MLP neurons of a small language model. Each row is named by its layer, matrix (down: output weights) and neuron, and shows model dimensions 96-159. Each number is 200 + 30 x the weight over its row's rms, rounded and kept within 0 to 999. A neuron's up and down rows have the sign that makes its largest values positive.
After each neuron's rows is what it responds to, as a language model described it from the Wikipedia text at the highest values.

L9.down236,190,189,220,235,211,172,201,226,213,192,221,129,195,177,194,174,221,167,185,208,206,211,189,220,211,204,243,161,158,217,223,217,201,123,238,156,205,207,191,196,262,220,162,203,169,207,180,198,171,224,170,179,216,164,200,151,230,213,285,193,163,145,203,173
Opening pieces of words split into several tokens, especially " ad" (adventure, administration, adapted), plus others like con-fl-ict, Em-bassy, and line-start table pipes.

L5.down228,220,228,147,180,216,219,162,184,152,213,197,206,183,236,174,208,154,220,201,194,222,246,172,145,187,186,191,184,233,204,164,177,141,146,196,215,172,241,179,223,163,133,230,178,204,203,205,245,257,207,216,206,204,171,176,170,192,154,202,147,202,194,153,190
Short middle pieces of a word split into several tokens, often "re" after a consonant cluster, such as inst-e-ad, ext-re-mely, instr-um-ents, F-re-mantle.

L5.down454,195,200,178,222,181,235,219,239,214,194,201,194,235,195,215,230,196,223,224,187,215,193,171,188,201,168,229,218,231,182,208,194,176,211,263,202,190,178,176,164,230,180,278,191,160,241,177,208,184,161,237,237,147,251,249,257,229,166,228,144,216,169,201,191
Determiners and demonstratives opening a new sentence or clause, often split words like E+very, E+ach, Th+is; also the, a, some.

L2.down433,190,210,170,221,231,245,232,163,227,212,142,244,196,171,163,197,177,181,183,251,182,209,200,240,196,242,203,212,210,212,250,209,202,226,164,177,206,228,201,169,140,204,180,206,214,233,171,278,234,213,219,264,195,208,246,238,181,161,171,239,223,214,230,216
Short subword pieces in the middle of longer words, usually after a leading consonant fragment, as in unc-ert-ainty, sp-ont-aneous, Pl-en-ipotentiary, disc-over-y.

L5.down182,121,194,195,187,234,179,214,168,222,152,270,227,142,189,211,202,228,196,195,180,189,229,194,151,227,201,209,168,242,294,177,227,175,191,221,186,165,222,177,175,231,191,186,196,236,158,194,214,216,211,203,197,227,221,158,188,187,156,187,204,170,127,204,228
Mostly "as" marking a role (came on as, hailed as, serve as) and "become/becoming"; also "is" in biography openings and word-initial "as" pieces.

L5.down433,252,159,212,181,230,190,196,180,164,194,226,181,203,229,203,228,214,195,253,151,216,208,197,273,165,188,192,235,221,187,209,185,182,165,182,119,202,224,250,175,170,180,203,238,182,229,175,238,207,175,161,195,221,149,258,184,189,192,180,225,181,190,137,240
"National" or "International" beginning a proper name after "the" (National Press Agency, National League); weaker hits on major, main, possessive 's, table numbers.

L2.down292,214,274,273,201,223,175,240,219,180,199,235,205,231,203,166,159,193,207,179,188,203,234,185,186,186,199,154,147,167,189,237,207,166,208,248,210,163,184,179,199,202,195,201,153,187,195,286,255,210,188,200,222,219,216,201,203,181,189,181,219,185,234,203,221
Tokens that continue a common multiword name or split word, e.g. Found after F (Foundation), United, University, National, City, Mex in Mexico.

L5.down255,226,209,184,161,181,213,194,195,163,184,298,173,197,171,221,169,158,213,196,225,275,189,194,190,189,187,211,175,167,219,207,208,188,240,190,181,192,160,200,189,226,232,218,186,218,219,184,202,208,203,223,221,210,192,187,205,148,194,164,203,136,209,203,197
Opening or middle pieces of words split into several tokens, often s-/sp-/res- starts in headings, tables and sports or election lists, e.g. S|our|ce, res|ults, Sp|aniard.

L2.down36,229,249,222,218,262,224,234,235,235,220,190,185,210,174,137,200,165,199,237,187,212,194,196,202,163,188,212,228,213,198,218,184,196,172,166,217,171,189,172,201,195,178,246,209,209,219,184,158,205,193,182,202,202,180,233,216,202,200,159,261,174,142,196,226
First word piece of capitalized names still to be completed, mostly nationalities and places, as in Aust(ria), Austral(ian), Ad(am), Sw(iss).

L5.down84,206,185,201,161,261,161,218,237,204,185,173,234,231,170,202,203,220,189,201,155,144,257,192,252,233,269,206,179,207,195,192,252,210,197,191,199,180,172,177,222,233,227,250,195,196,201,202,205,201,251,164,233,202,153,181,176,221,157,180,182,191,247,207,183
Word-internal pieces in the middle of words split into several tokens, above all "et" in som-et-imes, saf-et-y and alphab-et; also thr-ew, r-ank-ed, tra-um-atic.

L2.down276,250,229,178,162,167,114,205,208,135,211,212,182,180,205,254,244,184,207,214,182,178,143,190,205,171,216,253,239,231,167,222,225,192,204,242,154,173,238,169,181,214,181,196,248,252,182,217,179,202,211,225,223,234,184,181,217,222,186,205,220,203,138,209,217
The word piece ough in although, though and thought, plus linking verbs after a subject, such as was, were, is, and as after described.

L2.down387,164,201,192,183,176,173,246,149,160,161,234,210,227,123,213,147,195,131,168,183,185,179,200,205,207,200,201,169,187,184,204,221,169,185,162,178,186,284,182,166,183,235,275,160,163,227,252,186,236,138,215,207,217,217,210,193,249,192,209,187,158,230,160,230
The first token of a new sentence or paragraph, mostly The or This after a period, also word-start pieces like W-ith and P-ol; also into.

L9.down300,175,193,205,173,151,227,236,199,237,190,178,265,155,168,198,194,183,186,224,202,213,230,201,168,179,236,230,232,120,180,240,218,201,202,136,189,241,235,212,255,186,208,190,209,278,200,153,180,214,204,172,233,155,166,142,180,191,242,230,262,158,204,220,168
First number token of a numeral, often in table cells after | or in dates and ordinals, e.g. 3 in 3rd, 2 January, 3:39.

L9.down171,157,210,156,229,174,208,142,181,216,175,166,198,191,208,246,223,220,223,223,191,205,172,200,219,207,152,238,229,242,263,195,204,190,185,227,218,200,216,274,205,202,199,168,217,182,180,265,235,186,220,225,217,220,182,204,171,248,202,212,176,199,186,228,214
Periods inside abbreviations such as U.S., D.C., Sr., Blvd., and mid-word fragments like interm-od-al, ab-st-ract, out-st-anding.

L9.down287,229,200,169,237,196,187,159,204,183,209,223,202,277,163,213,183,176,201,196,189,213,234,169,186,236,203,183,184,226,202,151,158,237,194,192,192,217,148,150,163,216,201,165,155,195,180,161,246,162,208,174,214,207,249,182,175,168,193,207,195,210,171,186,221
Short word-initial fragments, mostly " s" and sometimes " r" or " wh", where a word is split after its first letter(s), e.g. s|eriously, s|oloist, r|ising.

L9.down56,227,199,249,218,232,182,121,199,231,206,194,217,163,138,197,178,214,249,224,179,169,163,222,247,184,177,203,182,196,215,182,144,211,179,183,151,174,184,235,194,195,223,216,207,165,202,220,234,253,221,227,144,178,158,167,243,193,200,193,217,191,170,200,256
Copula or main verb right after a subject, mostly was/is in definitional openings (X was a…, It was…), plus word-starts like estab(lished).

L9.down290,234,188,188,172,211,148,250,242,202,183,211,147,250,256,248,202,156,187,207,206,227,237,212,225,235,153,166,224,183,188,199,194,183,250,230,197,189,174,179,153,212,190,212,242,237,174,172,175,144,198,208,195,187,182,209,168,180,188,217,184,238,190,235,232
Chiefly the s or q beginning sq/square after an area number in census geography, as in 0.31 sq mi, 80000 sqft; also word-internal fragments like -olog-, -m- in chemical or Portsmouth.

L9.down166,212,184,202,200,226,142,244,183,154,243,261,212,187,209,202,224,200,256,214,211,217,229,127,210,203,152,169,221,208,178,212,216,245,213,195,189,211,214,197,267,189,212,227,168,120,192,204,234,203,171,193,253,213,170,188,175,221,180,189,206,189,217,172,195
Word-piece fragments inside a split word, often containing g or d, that need a suffix: ag (ago, agreed, agenda), de (degree), id (evidence), ug (Hugo).

L5.down166,238,159,198,162,158,197,181,205,135,169,156,202,189,217,180,238,223,191,168,234,201,220,147,163,187,239,234,159,235,231,180,178,234,133,161,226,219,180,241,235,197,187,200,221,163,190,208,203,180,237,169,165,206,212,182,140,195,203,165,205,231,180,225,221
Second or later word pieces inside a word, mostly in wiki tables, chart lists and infoboxes: Al-bum, U-K, G-K, the ″ in coordinates.

L2.down158,180,189,215,143,158,158,183,198,158,251,177,212,206,177,226,249,222,150,127,162,220,236,191,208,242,224,183,212,221,205,176,200,205,227,274,175,205,221,206,203,190,178,212,190,185,183,251,201,164,246,233,215,119,189,231,180,198,149,252,228,179,228,216,209
Word-piece completions inside a word, mostly "is" ending or within words such as bourgeois, basis, Calais, arises, plus er, e, el (Center, Chinese).

L2.down90,240,146,146,237,203,209,218,240,138,217,234,200,193,220,238,244,230,192,191,191,215,191,242,210,233,165,187,226,196,197,194,229,224,267,217,195,179,159,252,220,227,137,218,200,212,153,237,211,167,205,185,242,230,239,217,193,208,217,204,204,198,211,180,204
Mostly the word New or new, as in New York, Newtowne and newspaper, plus other word pieces such as a leading U (UK, UNII) or the adverb ending -ly.

L2.down10,175,196,161,224,209,201,221,271,185,176,251,151,189,218,209,169,189,240,211,202,272,199,188,201,168,187,174,244,242,198,205,156,266,223,255,170,181,192,257,189,202,235,240,223,224,205,204,148,167,164,214,222,202,184,238,221,198,221,184,182,219,195,166,199
Sub-word pieces early in a word, usually right after or at an s/S, like ess in session and witness, or ens in sensitive.

L2.down359,229,162,193,194,234,189,226,219,196,175,168,190,161,191,242,162,191,174,195,182,222,162,247,200,253,216,255,206,145,226,209,183,238,207,155,283,246,226,143,195,188,195,190,186,201,177,197,186,217,238,201,232,275,210,183,196,225,233,184,170,196,209,209,181
Mid-word pieces of rare or foreign words (sq in sq mi, Ta-q-i, Asc-ens-ion, garbled Greek/Latvian bytes), and semicolons or open parentheses after list items or names.

L9.down443,188,157,162,200,221,154,218,229,221,245,195,185,218,245,151,162,138,197,224,197,211,192,195,164,200,239,212,222,192,156,189,212,152,200,231,198,171,207,214,189,157,193,232,206,139,216,179,231,188,183,231,181,241,215,188,204,259,222,221,187,201,158,144,238
Second or first word-piece inside proper names, often foreign, such as F-er-dinand, F-er-rero, U-rtāns, Em-manuel, in lists and tables.

L9.down16,173,174,199,201,177,213,213,201,187,159,221,158,170,215,203,209,240,222,216,185,121,247,218,201,216,205,196,190,247,211,225,244,210,154,273,216,193,188,181,232,124,198,196,186,192,200,227,201,155,175,238,241,130,207,205,181,209,214,188,155,148,201,235,153
The word "the" (sometimes "a") opening a predicate noun phrase after "was", "is", "as" or "became", or starting a sentence, as in "was the debut film".

L5.down121,222,178,285,166,255,181,195,206,232,222,199,240,164,216,200,175,192,217,205,205,167,198,213,215,189,250,211,186,196,177,173,191,184,222,171,191,204,198,169,133,214,243,233,225,187,181,184,141,232,184,184,217,225,183,228,193,184,183,223,176,246,220,279,230
Word-piece fragments, often ending in r, that begin or continue a longer word, such as B-er-lin, O-r-iginal, Sat-ur-day, Ar-lington, cr-ime.

L2.down156,163,207,205,197,213,163,207,248,219,153,199,182,236,212,165,160,194,197,182,188,206,247,148,234,215,256,205,178,138,240,179,230,168,206,182,112,173,226,175,189,178,154,164,240,196,186,257,258,191,213,216,210,216,193,237,124,177,153,212,181,138,188,206,232
A vowel+r or vowel+l fragment such as er, ol, art or or, split off right after a word's first letter, as in W-er-kmeister, B-er-lin and f-ert-ile.

L2.down289,220,283,236,216,184,215,158,200,221,147,213,223,230,236,205,211,191,211,181,197,225,158,231,196,230,197,195,211,210,169,130,182,161,250,221,222,208,244,197,181,171,220,170,188,174,166,180,209,149,219,279,168,207,230,256,253,210,204,168,241,160,199,170,230
Second word-piece right after a word-initial "s"/"S", mostly "it"/"ite" in situation, sitcom, site, also senior, southeast, Sep.

L5.down290,224,231,200,201,173,240,212,203,181,200,224,260,194,224,219,181,254,188,211,245,192,151,211,206,202,217,167,212,179,175,255,200,234,253,222,194,143,199,199,182,221,250,185,172,166,201,214,210,159,232,195,197,198,216,166,295,185,206,197,165,195,151,219,226
Word-internal fragments, mainly the y of -ify verbs (intensif-y, identif-y, qualif-y), plus other mid-word pieces (s-ett-ing) and hyphens in names (COVID-19).

L2.down303,169,166,218,230,189,182,185,166,162,206,225,181,164,223,217,190,191,204,202,212,201,187,208,245,161,139,191,232,126,151,186,119,201,191,191,151,206,152,216,206,234,180,188,212,191,190,194,186,199,168,219,185,182,206,223,190,179,225,197,209,234,234,250,163
Middle subword pieces that continue a word already begun, such as conc-urr-ent, div-ided, Fed-eral, t-elevision, and 2018–20-20.

L5.down322,189,177,239,185,150,154,176,169,214,158,228,178,176,188,208,199,219,251,227,191,216,204,178,197,171,212,215,132,164,204,187,197,166,209,226,253,243,196,160,190,151,220,198,228,195,185,188,200,228,247,245,197,163,191,220,196,224,196,165,193,197,218,209,212
Short second word pieces that continue a common word split after its first one or two letters, as in tra-v-eller, le-av-es, se-al, pra-ir-ie; the unit also fires often on is and was.